{
  "num_hidden_layers": 22,
  "intermediate_size": 768,
  "norm_place": "pre",
  "positions": "rope",
  "rope_theta": 16700.0,
  "rope_fraction": 0.25,
  "tie_word_embeddings": false,
  "extras": ["capped logits"],
  "init_std_down": 0.0,
  "beta1": 0.93,
  "lr_head": 0.0076,
  "schedule": "wsd",
  "final_lr_fraction": 0.0,
  "train_tokens": 438300000
}
MLP neurons of a small language model. Each row is named by its layer, matrix (up: input weights) and neuron, and shows model dimensions 32-159. Each number is 500 + 25 x the weight over its row's rms, rounded and kept within 0 to 999. Numbers have three digits each.
After each neuron's rows, "fires after" lists the tokens most often just before its 100 highest values on Wikipedia text that the model never trained on.

L2.up725:473489488481502532492494509470491506525463460508462506486517478533515477488503485498504540500460515531499530520534456480529499506483489516513552495481556562474516466484499511540466503518519525514516503469500527492488548482490484477480450495468512491504461512512466478496475468474516481480516501508491497542517528491477542497453502517455529476504446520475487455491530503461494514462528
fires after: " the", "or", "ter"

L16.up535:497478520482519481512528528567492521506453527519459508501479511459492527508470445467549493491482458489513473517548538563483477486467483468511530475492498532478508495505506507545469534454524476507506505513487483517474452543503510493467561496497513503466532474491478496509488523495498513528482499485509473492551529527472521546504471500482483493491511500478520486520457515503522436464501
fires after: " |", "===", "s", "-"

L2.up269:517490557570465525506522449480500497483495520490477505480509528458478534532517484512436485527507538535504525499535503481500484506483487530527498498467494470538502481492472514474517492485449503514505510484538487509544523478529477457483466508477500457512493499464498488506489505474440500532487484506474498517467523486487533550545456502496491535510503504537468494493476455479483481466508
fires after: " S", " C", "d", " St", " P", "N"

L5.up5:518484470463523511489503486483529497514502502540444480482475487495483476440478530485509477480499525521501472474471494490487477493447505470502474474524467525483489546471480500504489492515543474478523514490492482559479504516534489538505515465543471467531515514475509469549482569522536509500482494489512492486471490503451502540473484484497478530458496480504497483531531534496493522472469
fires after: "im", " (", "d", " un", "D", "s"

L8.up216:473448483490491515472528517514550500455510484506515458503522516539473501532464450518505524549474494510523510520508478502483501494491505474529525483509462522496488511465495483482541523499492496486522500495536539516491460442441497490512492510488478525491505508438524502563493506450531478510511488493499492452513498511485477483498467523487457515514488484466489545485520477518522521501473
fires after: ")", " ", ";", "co", " has"

L2.up606:505524476513498510539506486478485498516477473484491511510480516531461490500483535493520447492503515488499482435507504516477518522470541440445501481519544467460496505509497509520526505496525482454540469536486480527531511510496493530521550520459482507492486524483514480490513496516495500541471532541468480511525557514510512522511480452459463509519483508501541537459514454501455462518472
fires after: " (", " \"", "'", "-", "ni"

L3.up275:476480486534509504507491497524536501497510509533452481546491493470495518537501536503487502490483492478512541534493489503528539519498474490504531542515532444468541503505472532532548467459484479490486506492498485537521513500494504523512471479534513480521495488494513526500461524500518472542492501460500507488481481507499493428502546496500496510510455447517476519529514488485483470463521
fires after: "ar", "an", "er", "ctor", "or", "un"

L2.up741:461477493518471442474498496500511520510500504424528503494533513459510516492491516461517520479526491503510478512566446458502503479522491524488481511525530491492476515472465498513483514440527547490525513445520543493448492494516498477510516500506497496529521457460486488549493499508468493509484495490471503514564538505476479475490492480467537445477531539484502492495527506500500520493494
fires after: " the", "==", "===", "M", " The", "'"

L13.up723:501457547481554543458508498505463473498510502481495537478539510488505492499516480500482469497495501544503488474519510484521530485487505496471514502485492512506459467510499514504503530534496451535484482493490495480520529528517503532510477536563518500472511469508477515516507493526567464466489477523515533520497510483480511524428504484502507503508481521483519491436522494506524502471539
fires after: "k", "c", "ab", "led", "g", "b"

L2.up406:542494494519461532552510468540540473491526488494546478484477515495479486496471487483471506500539515526517509503510504473487516450518476490498524492496522479519555446456539486494493496492502531529465507509471488497466519483509496477522473492494510494507438549458545472464507525479499476483505532486518535554475556573486519499507484510498501501519490537529509537485523502499436519466516
fires after: " the", " The", "The", " 18"

L5.up690:542532482498496510529511543511453520552486518524487510465531505476477474533496455503512529519464488507512534495502523489502515490500469484449504502521536511523507517484492486452520495503519491468498458474513471488460500489514502487443518489512510517516468491496476476500502471508496441502491554518507530444491464525522561534558510501505485523461502520518509481503480503485507496499501
fires after: "app", " de", "ad", "P", "ec", "ci"

L2.up189:514481483481458484513461487517523470499462536476498489518491516505499491518502504441445531545519519507493479499481515500491507451503501511530521474505470529533527509470511515496494505471512477521499495492502487504479512504506514505487493464499554445499478506477486491460514508489503471451494513517498528484528442516499513557491492495496543488487513527488489492455519505495497455499544
fires after: ".", " the", " The", "The"

L16.up350:503496545463495521510507468466511520531486494521503520459518556520489492520463495445506486496505513523501497505512517492499536534525518515516521473506504496493475462475494506518486462470523489463531450480480512483486470484514506469485521474533488521537481470494439525513477528501484511474503507526473523500498481449494475466479565464481490527492511503449469492514500490487527532545534
fires after: " ", " 3", " 4", " C", "pen", "s"

L2.up568:565459464529499493456479506525527540508495492525502472513497494463505537534500516571493533536463483479492488491501515494508501518446525474499488474545503507479473499529506520501567503500486474499496514520511512525516489526482514538460520512502515493498480485503520507470485513501538485500473486493468470510497483477493495502542512508551458496538467479513463546499520489484486478515527
fires after: " U", " Al", " N", ","

L3.up317:524496504494501500489485465479496431463533523456500512491451489495515483522499526499506492493512548487492487495492514473512488548515504518497490503503499487487498498536515521489591482500468497502467530545507531519482469517476469565519503501479525499479502524500505494468495492497566499520473544540512483521527509517497492513511429515451503504491473502478483485527502465490490495463475
fires after: " mo", " the", " can", " co", "ho", "cent"

L8.up602:470484476502472469527482490516490449478494459521500486491532547495428490497506439546507507509506504485521504557517518519509543497480533494506515474453543513508497483484520479520475525494503476525500536513487493503496461565507513484464524483551474451485497468491480518523486489500483487511500494490504464527472539536494504530542512475513503499501478488509530487499479501526471499501508
fires after: " re", " de", "ti", " Re"

L6.up304:515467559491496515508534516497513501495477483489482519516479481495493505543546483478482490504505563501483543501510489524514472524502511466489526502535487471580499481500523518510518447489497525493489499527545458510504558497505518464527462427494483489451489505563515490495481522460504471478536515522519477530499503466484519484507513505452508505577488529499459471445502478503499507481503
fires after: " K", " C", " Ch", " part", " S", "K"

L16.up401:492465500518466466528486559502461531518516485524480493496534477541458522477447494481514533530500480519472513527505490512541479528531488478494506521500481562501456514495481525523501554447517474517482510510468529516521433518506482473497520499533535535512494476487499470499477491477515425513503515521511524490482504493486492487494467526526483528514495517501519555510508507521508521480459
fires after: " ", " p"

L3.up117:503528513540538524515500514475435489530485496496522490503511517467487503518490512546565530485543545518500560534498506556511528477462500479480532475503475547456520486495529492537489519524511455460467470509493505509440497536494526471501486484485502523467517528478523466536482498491532513489487490477496490527547527481511485491489499503524531477484485519524493491501503514451465511507443
fires after: " No", "S", " no", " Je", " U", " St"

L12.up150:535508479478492509465523467483519506505516485457496524492507493508472476521502467525514499541485524506503457535461550527497481507472496485512525478509502468508519524535502507482507532504459471457477485476481505576482523497488480524495536475492467514503531471480500480513478479524462502509501526526509503498494563522526498413457527536539489489520521521480540552451495501483491520509519
fires after: "s", "et", "ay", " Ju", "th", "ki"

L16.up266:555499504501543510538522504484483512525497520471503505525462515446514552477494520515500506536522450504525500494502521522465544512492472509525495470490467474529510538505516474473485520476487581491470458501529491499446462493518469504476497496520495503509501474511528527503504459472513473475484475508503522495482492464523450491495506502483509502477486522494530550469512491534523492496499
fires after: " ", "es", " de", " T", "s"

L3.up544:468497502461494501485449480493474489517497519499476483553549471562481533463486514501502481497484507568506518519514491520514507465498521484487441508506488515500497465512508484461462510509524521510491481499500485496501534475492474503489505481546476486471547515497471479480500483491503511484516554489504517502477519511530525530507493539481481453527486523501539498472523535502504459475486
fires after: " the", "th", "s", " The"

L3.up257:518493531505501472498498520522551548507465506501532492451481513520523537527500455510516513516522463487536526503550475526491539507489535502504467496518447505457508536488512455541494493514485524503460524453521536526471510491478548527506482511494461476482537458522498502463460526469475463519491501501494506481481504502544485460487430495471522504512452495466475474485512491502502523555468
fires after: " D", " M", " F", " G", " cl", "al"

L5.up722:526481559485507535537476483471498521509531504514527513467487514551510485466527481515498534502496454505499517503491497501574530487475516486521481460492512514470500525477476498581500523506497516490520500487445486497518518441530512465451499541517527508470495510465476533472469444498521507496496522501458486498494477492504504498455500534465487504477518526507462508466522514480543511540533
fires after: "al", "il", "or", " at", " Co"

L17.up509:488505521507537501558487494520467481491522475486526444517513527464522490499476445491517493501516503518487481519547500534454538485502523518491513453496492522482509506527503489509536449477483484505523540512451536523503462509526488461505542463540535471503515472477494496507472525530530488488495546549495493448501496532494513498485475494544548471413493490492524484464515538467472498512508
fires after: " ", " re", " f", " un", " Re"

L3.up89:560472525504483495481467459511472468530477458489538518494476503485539513484491524492528487494571548455504507457491480539480511506483495493477498503478516489495494502502490501512464541484510458498459503508480536459531486500522515519490467497503455531454508549525542499469477522525508512527512496525490493554534501548487485554482457498461511462500494499474467506526527467490487527485474
fires after: " (", "ri", " \"", " Al", " 19", " date"

L3.up390:453518478485511479531514494525503460501524536513541512498511519522480459510505474484471515509509507493491554482477483521512525509524501531516442454491472468504485475471504517494466516507514507531484497540489495526487478506505522515543474492499534518524453518536500456506536515536505470470484536466504463481486500503528534482527539522495509504472482518539505496476518478544464508488511
fires after: " the", " The", "lo", "man"

L5.up159:518541493515494548501476523496514462514491551509491478522491561481464503491477481498515528523483523491531521513460525453492513488500533482502500462513455522514492500518465514479501491501495517468529517489516499468495506463509468491525539535457509537474539485460539485519511473474495483543460453503463490540475527466496509545478518495480477521453515513513507501452479534520514502532506
fires after: " ex", " De", " de", "D"

L5.up564:493509471487476489477529545504494490487479518467503526472471469519515492488537519517483513496495488464468499560440526492518510501523494479531465452526516517470483502523500521498496491525488502516505471489449526511465518464519494524530519522461476491512517501450507475469542487481514519510511531499553530518423498514463499464515508510527478553556499470526476498483440469529481497524537
fires after: " re", " tr", " la", " Ra", " N"

L10.up180:473505504490467485478533507522547490498504500450530472493509481502503518501480468509515507445493480452488447513533475502496469511494511479462516487565487494509469535541516524439528517453500515517511480486495480499495467500473467514509506504524534547482527506495488533526493489533499517529551514518480511479490463486533498512498516532526539462550502491486491540505496485512532509516482
fires after: "\n", "."

L13.up258:500492537488485535533530511490520534472487504473447506512492519493419524498446495504457492540496506512483549525505512490481492492484545536502509494501540471495495499494460495545521466495525496515495493531516496489493451539476511536533493521531514438478519495448489493537550552471513476482486489473479509493500507462499495451464509547474460504493542498491515521480510501476513541498497
fires after: " S", " I", "S", "N", "o", " me"

L5.up561:554502472514519501482535482487519484487508502466541497452472432508512574514501495473511494477505522506487484520525516496516438508494538534499436491482522494459469500528506536484479490509507471552465478505507542520475506528521483496536516449464478538517533515496554471447511508487505467503515498484507501473523474486452494511481515488509484500536476491555543496540494516510500495506500
fires after: " Lo", " tr", " ma", " lo", "y", "t"

L2.up375:485479457504516470525515493428507511515524461481500508470539535523472520510504508495481469504546531521507516518482493525502485489471495459532504501539530489465534482493500527473474511539476518446484536509453467470501469526480485539527507477535530508511521465501484484512512487498561492443483476528469503539452455498529543489508466497460492461491499557458513524513498516504520520488499
fires after: " the", ":", " |", "-", " by", " The"

L2.up419:538443489486498498480513509504486471522490472538501543440493493523477482502508494497510479473477523505452481479501506488484526523479522480489488472507509512489522478526520482482491479532521516457438516489464509526465519502498481465454544481498497466464504462487462537539541478524527538452464525495494536513543517552498535495541509536470539468507514488491512516509508492505484485491489
fires after: " the", " a", " The", " A", "a", " Ja"

L6.up412:519514494495463502513511464523505485502487487479474553512480471493479504519489490482470525531543495526500492521484479521480484459487488515502486521552447463494539522466512500519469502525464494470493471508523499508528519508512490540510504474501457457507528532502497476517496455466493489498517435483516477546472486482493493492450475510531491508524571541469484523501534477553444491495503
fires after: " Sh", "w", "el", "it", "s", "th"

L12.up609:520537576502562510475512492432468501523486495454516522541494542490485503492483507524510462475529497506495467508491465452507487492486490511465499570508533521545489490501511483514508500516546487499510497531509505537507493458496460537473465486511472529483488441523510515530518503464527514523497475542487481516462474485510507480469511546498516487518497475524464491486491475505491520504511
fires after: " C", " b", "c", " c", " ch", "b"

L3.up28:490477502509502506482514517509483503493546520514490517496487476488468519526543503509496522506529485472512532539493492510547530498525458505503516523499535446483520488520465501502503522543462479470477538508470456502489482500494542510503492507511470474481507477484529486540538500452543501513432516484473491531448490456513526535546492518530496474487508528494484510530526502533500481524514
fires after: " U", " N", "U", "in", "I"

L10.up68:486494498516484511506478449506506508527533519502519512494520500502454501462497498491513512475500477475480523534499488565503500493459538471475527520515482497539504485480543528537506539502502500521551495528503488495495505486541461448462461490533524511505511475508509531482449529468513506506490514473538489506523528439509514523464508541517495478526464492503476533530528523456496493514463
fires after: " U", "S", " United", "os"

L10.up109:486501498450531453520518487513537514468544449475494461485508517532457546514468491498534488479486454501484474541539507485531476502502481479514489499518487524478440473496488523473568514496468502497545471500484507504462483501538467521495474527536508593485534536476486530519473488530553493510513496506529499465474475481531509486475513494556506511504479509491543522499482504507517502494538
fires after: "."

L8.up184:495494465490513528480501486514493499515511460474513499461510505532488502479538490516519502479495524533512457500518511523476517486494478478470500456509488483522510506492510550534500445498495521495507517476479519521522534475523481467491499511447550478464547443486497492523453498476499465508537507462508520539550538518503532523506579480505502509517502494546523473492482531461538484507476
fires after: " sp", " to", "t", "T", "n"

L13.up126:544522481491505490480519520480480522505488469492514499516542501506463478509465491482516490505468489517508521497511508473523523459497538527448512519461487486511524549491535481527484537444495507537501536539481520458528506516533498518512464492458481517521506485454512517505445520515526482510463475514448533501483498519522477550502514502475530489503537488483479509531513470494455575490530
fires after: "w", "ut", " B", " W", " (", "d"

L5.up483:490461469535475492538501553473545505522507508452498523537486479504504505466498495486473501465507523508500511498513481489532497487465494480493542493536547439450491517513458525532524491480507534532537484483513491497459459495480498466566487516473496519534475535531488502545532524494512553536519463507460453512491487480535520466475493491480505517508483500507489508512515535487498521498509
fires after: " S", " M", "r", "A", " R", "ed"

L18.up78:497479502477476492459494476526533479520490543485510476498487493511502534462472468505469510529504519532527466503498498458505499480476525534480449523483516507521488530476515448538506534492518506507515532520500491494482465510552476489535519527505459496486499501513547505509505490495513510499491506514547543510518454505494516514493464493502489507519510535506488497516435547499427513477526
fires after: " ", " c", " and", " a", "-", " C"

L10.up562:503493510499549520519546452487468548544501526515473511515559467503517558525486505474493471497510498511536485514555471473518440553475551481503514561518525512477503515537551522486449486478509492473536542486525502474521509552488516478490501490483483532498496488512518475515463494503499491498495494488480472540509480481502483526496526489476475493485473526507520496500455478507472511495524
fires after: " Mi", "c", " C", "e", " O", "u"

L2.up519:500496517487499479497508498522552527533485488448512494497508494523525500462505465532509496487549468536513477488523511531526455486512512521477436540529473482523465494536517513500504467452541460488511524490492483478464472480511453501512481504471515486490520540518526473499484517534457476513530501512499521465517505542501496466462500477488512459497467503468508496503505497516468535506532
fires after: "\n", ".", "==", "===", " \"", " ("

L10.up103:433471522513509517488507499464499529527525462465492483517494483539471500484464499506514481506498467488514538497497518495504454535456493472542520523502483475511482512523500493447452511510523510492537479505488529518516479506493452473501499470519560517484546505482514492519466497517487488488529522467557530519483498500521517500516518508495502463472484533475520502501526530506517498460485
fires after: "\n", "c", "th", " on"

L3.up264:485464478528491539463517508513500503462478455502474475502516495537525517470497552464508531518495520496436484483540480488489472519506454450523500508484528485499513497482494486525510522494528498524463432519516521498496514508532486495487543480478546515472516527506445498465508498510507520489514475519487539522544499499487534524512482471468483508530514486518461511529516505502492461504535
fires after: "ri", "ur", "lo", "li", " north", "go"

L2.up359:522493522501534510473524526478495487478512487519537510453447499486516536504515515546480522524495474455502535554511480506536506537471505492456489471511508520490483493501490513492538538516488495482467523424519509522470487539508470539501496522480460475506504443488508509533455504506520479548440489544495540546458531462524470522504519521510471479489504496514470525525501495500514527517492
fires after: " U", " E", " D", " F", "U", " G"

L3.up581:524520500533544505503507504507522506482495513490489507505483493483530532511508486510506537495513462458518491538527460490485528502456502483438502504557509500478482507531472505490546474491498482462453475479470507452515473442498534492512474475485465499508503479507532479494520479456527492498467546520494473510444478485478530540478494516503479479519519470543467567531475493502518482526524
fires after: " N", " F", " U", " Ra", " High", " D"

L2.up158:499505527540538503451491511488537477475529486536484523464501496485521531498521515490493547501512468444508489533544473466492503495506488513497503477531481559484485506514509516492507490498474476520495508493504486531513495521480478540536481462497487454510541518520464449491522497462506477520498509518498481524472458444513471518523500494506519474520483482492474563551530490501475504499517
fires after: " U", " N", " Ra", " Gu", " Ma"

L2.up58:523481478488552551478491498519482547541485489472503549503481470457466523512471496463508472540487497457509530503556406510509513487497532536480554487502490528520533495476493501526502491553493507501513531478447533476480534513545490526517480509485480476500485493474501498498520502492535544501506465501474520495520503479488508481490483512496491464519500558424457490500495455483481477492472
fires after: " the", "c", " The", " It", " their"

L12.up256:521472519485554506513530473492526522540557481443505470535511518524525470471466492471485491523488505490496494480485466454503513496513498454491527486533481550489520544492453482461516452508515502481529505500484523505538497544451494527485535505527504479521475540497532501500482507466515473515479526482500480492506475508523481542513454504473500460488517492515497477461467490523482484564517
fires after: "ig", "re", " be", "lo", "l"

L10.up96:419466451507495568475526516488498465531509518513520479484499498514473539436501545521520516476516514498547537489542529508528548504496481517500461493525502475505492496504526510518466488473491456468523483509485498537492495464531508506495513480479463504490512491477529527496516486527540501527487485510481488517505520501459487544453517468537524485489472532525489499472513466514517475527509
fires after: "ce", "e", " G", "te", " Me"

L3.up255:485507495508489524502510523516464485476474532522495448526494501485533511521494545524476481502529536538492538538471470555488510524452515516489503499493493473514550465490490532522497509504467496478538497454498479491552508491479493490470491498513500528530459488489486481506495521502494495500498483513481479520523452522483546503514499525522502495474489464559521513491478476496497489523506
fires after: "al", "il", "B", "ar", "tic"

L3.up214:485532463480470487538511485489487496553561457488492487472514498452490468457502471519480556470524485520480520534477501515480500521550497481454534538515471480534460510513489511495495513476496505504504454553482479504528475499497499533486484513505523532493466517447501488473444528470524480524556546507505478532482516509471528509497501497555493493477519518553508499504535474490448528479479
fires after: "\n", " ", "-", " \"", " ("

L3.up251:479533503451491474468480509472467502483480483502515511477514519561463507492500488494503505524490505505522515513522486487500494479493470472482479562518487497464504509550471480535475547483514501472489481495485482522524511462509495516519491520530513526558504528466515495501471502478471552507519488520497495513542530507513527495537481542485446504476490498540511528523503465514497484471502
fires after: "-", " to", "le", " \"", "ter", "'"

L5.up362:547499505480519459504488532509463483508482522496521557531516481539477508536487510525529469499524471489473512485526539512534508503527501506458465495534462478495462487508495535480497485486537508463452512481470523535488553530499522524479565483477547503503532502461503529497512531528507500481540518490462509492463535500483505497507482490439527451482465525472460469483537496492470506448491
fires after: " the", " a", " do", " an", "\n", "20"

L5.up631:509454532518509482478498476523501526515517475477482503506478515534451475506480527504496470434530530527531501476491501481520515518493451478509489514471495498515475519553471576474514484502575511482482483490489507537482495488518467510513503505446494497510524484513511520508482477521499475475466530492510510456515528507501513526513492516497508476514500520494497519466540549502510494507491
fires after: " H", "c", "\n", "H", "D", "See"

L5.up244:485535517486481499451523498472481494514477531473472489467507509507545552519519479496535503519499502505500473489476476510532517506511490488481471534516476545455458510511482460546499536540496484496544506512490507475494495458543526525546491547473493498457544434518509519502503483467474516519508455500494524515493491493448512505474517469489507504449515504525505490491487462510496498493529
fires after: " ", " so", " Di", " a", " d", " p"

L2.up452:500494510487521489527479496563481532486497516457539525475514466502506544526509485503526480521493524492501516441517502485494465504466490472508530499450489462502499457496507494486489499533551499486498499503506508517509498539519481493496518511495484464476499527478504494535499529515524539522488484500446486468516525508519540505521478514456472507548499534501511550539488477534491491498489
fires after: " the", " G", "|", " War", "\n"

L16.up218:492504511538501496512510516489502520531508492503510502525519503480442478457494475481481510514486511480532476465492484497492509544476503495535490525531503491489512493518490444485543499480492488490490508498501512511550426452537489485526495494490455502482495537521524486497476510489484460475493478458532543523488524491514546452471477514524520483501486528508449485528528522485510501497498
fires after: " |", ",", "s", " and", ";"

L13.up514:504478529480493500511509465517481507490485509507471535503450535480485460510506493485509487562507460500585467510498481541480515501487448490485503468465474496521458515537514509512465505491478518464498508566484511516525519505512478537476519516526480536488526485476494475538513478490493501481523430531541508495512514500459499567509467514520512470506519512491469482469478527551486460506484
fires after: " |", "s", "ist", "ol", "es"

L10.up5:495491500484472495572522498464474561472508493446524479511519498479524476504479499528514499489461525484501487482502480462533468527461509509475493520521539525521529498466499524518492506501475483499484523511516519463517512531516543484472505495502514473499504490529555522502484486461533509462476486490512494514483471488498520506564544495506523536467474487491538489530487506456492520500501
fires after: " C", " Pro", " S", " c", " O", " 1"

L6.up486:517490519474477524498515503455489494462494524472460517516501510480535514516501523485551484520488498500564516524513459527478506517549488506447506449523503519492477529471524514535453494535491481517564492477519507522513495488524520471451480457480467467501524485469534498542475494497487488483557465547477527504504504507498493488482518473507470511492480505487492464508491547499518471513473
fires after: " sp", " Ma", "ur", " P", "t", " Me"

L10.up674:515503478464504502541474482509489493526518499530504464524505552468487503502459457467496494517481449534490514487511524451480473513494487509448504476496497509519472557498534501533507519490478517537528476500497505517487473471481466488436548547501470448501496503464529500481484462495497475507496478503510521550526542540503522534532466502466497525490494527501505486506448525529515505523511
fires after: " de", " ex", "app", " at", " in", " p"

L8.up637:472499506544520480491525502459509517418489454460487511482529472533520550535502538510520549471526483513533503535522465491485486495487549509482520509529462501489483515501536471489483466460498481542512469516522489498504507503515520529486474498462505521465514510500507546449531502520511522519485501510497503473529478465470533468469506507508528495525512504501517513473486471525484506498529
fires after: "la", " K", " Ma", "t", " ma", "ha"

L2.up751:533480522530499523518501490465488519484496510456495491501505453509473495472512515436524472547494519494499482495514534504459477506521511508500461525478508500512530477546501502487484496437480517534479511502529529523485477476479448517529519506483510512532546522507471474500518457467502482505519497517517490524507505489475535473503452501508490529492459513484478489490462471518496519507474
fires after: " the", " la", "ro", " g", " (", " co"

L13.up223:493481458443502475468475494509488487521541538507445488469542531512488478514482509496480519489529501523511476509505530529519465509503537524491502497482460525518523440483540534515483514502504526507545480475507465529454495501491471549470496490540517494543464471513484462472511512509489469472499527498463519509452486446479489497467481463526510488540484533487552523538499464499531502468507
fires after: " ", "s", "i", "o"

L12.up35:530464471504496495506485509525534469557550487476478492504487488421491507525480480501460535515512492478498508497505470496494473555501498497517508526501498507484482514498503515497543445513479495525492512534506521531537492525546507474519482512514544466478482484520499467500459460539502529457516538493458495480521507518525509451522559476500548472470532476496449478454487456504459477463501
fires after: "ter", "er", "ver", " Te", "te", "or"

L18.up469:466517526516550495521478497491457500470525510501526473512516495482493484520503516524458473451496514533496483496500455493523464502517460504489524497493541505501519506521487526490497460521475458497481526491513489529444490485483504454528458488538520501467510467513525543476497486512515480507490489500500490508488473508480507481496534523460462528525503478570492486517511528524528519479526
fires after: "o", " C", " c", " de", "c", " pre"

L5.up616:498485504475494469526455441493469447519491466462437495542537467511470531511555507496489520523523507502517489479486472553530492476498476518495517497510469494529524516502540527468467481498455487529512509487486511483506508486497513520500522510526462493445505497541506516462494526507480486555525527492509503500533534462521508542468479477527494468535476509532479525495528453453531524494506
fires after: "s", "at", "th", "w", "ly", "z"

L17.up221:449507506472510471529504484471475529467497423505516511500510492495461526508500517515510515480520475487515513520550519492486527504519461503476505553542457506444499511526499542501518489468453532437496515478505540558514533477499478525500511551527488502499540529492493486522525489506467475472445499484465527511489506456505519524497523465504524513484497495480482531492491538556501503459502
fires after: " \"", "\n", "-", " ("

L2.up293:480496501525510493462508508516499459548476450515471530500541472507544528492520494491470540531535513499526490496489487481483466478528440509482497506469491495480547472526511492499504553514511507560532480507502504467513509494482507461500501501491489505481470503529493479509484509487511506494532476518459521467547520493505499500496492512504501507520440499472508490508528454479481545472507
fires after: "or", "ri", "ed", " a", " took"

L5.up336:523508502516488456490508538480475474527500482499554537471491505494479489544478475528505511495518520496520483465475571521509517499463517507463477479531488509493515511516487494440527498514498493438456525536476527521488524496497472514561527506497529504463476510481513474524495440518500497504490478512489517512483532497501485526487494493475478492504508501493514529557488493520515525530511
fires after: " the", " mo", " b", " Da", "-"

L5.up331:499465470468476493462485483540546471503522493494522522499465523456492448439504466452493482493481494473538529499470478513539533494510522526500492503487508495475516472510523477491535515493499485451521509506470500485517518512547494535507518492521509483524512473458454489469508517514512488504514512516490519458516526514505504508506450529497483483492520525520502478498503563499522489496488
fires after: "ab", "ff", " so", " Ab", " tr", "mo"

L10.up147:509534519497489521463508530493501457502518501451482512477509499476517499518532521479532508486493563525511509508489498519521484454486478508510482503498603503449476494473447504534463482464518483513550480493551501476474489541478505430501510510508469461511478469469495468518510518518539516499501546501487468491458483534518507533514534515482501470465528517520514520513517504525490476452517
fires after: "M", " M", " B", " G", " R"

L6.up521:524463478494481519501480488507448490506477511482518514449486474498503479546483423482542538541507488475458503502543511536464501544483516517506488453523493511501484535513442518501494536529510501551464486541496492489494485500538520523514477474470487494489502520512475519490479542524529502522491449462471458510501516530514511532498529495514493485517498507524524477524482523505536483516526
fires after: "la", " Lo", " ca", " lo", "ol", " comp"

L2.up214:462525502479518509484525455509471493552532515496508461497527513475461559485484496515484484489526474506503502463502507503514547434529521497497481518515495497502490524481530495555519538522489454441469491474497531574522501491513456515453482529533518477471508484468470482479490458530483489516471573479516532550516493502468483480486476485516479503446484513484468493526516469499488516507539
fires after: "-", " \"", " re", " (", " vi", " De"

L2.up607:478474502478499524514536514582469497528504517530531500505465458532507507511524515484481539526546533533528545518521516489509497454487436501539484540506480503465516489509502481523488524490471508515494480487526512463469480485525490475453486521515517502486500511479463482473541547529521505484507511515443458459517507512513516468471530491477505500499529507503509482488538510466537461513514
fires after: " the", " World", " War", " a", "or"

L6.up663:551441489475500487497521504525524532492524518466456497475506521514504514462468490550492493485534487522453489527458478493484492513471533489531501516509490489492480536544486481527544466481494490477499497472484454514490532505508497513516515509492451460508492500521532508505540534499501547496509469529501520517497531492468531518511527465509502474470497525536546476514482541513469481475543
fires after: "re", " re", "d", "s", " Re", "ni"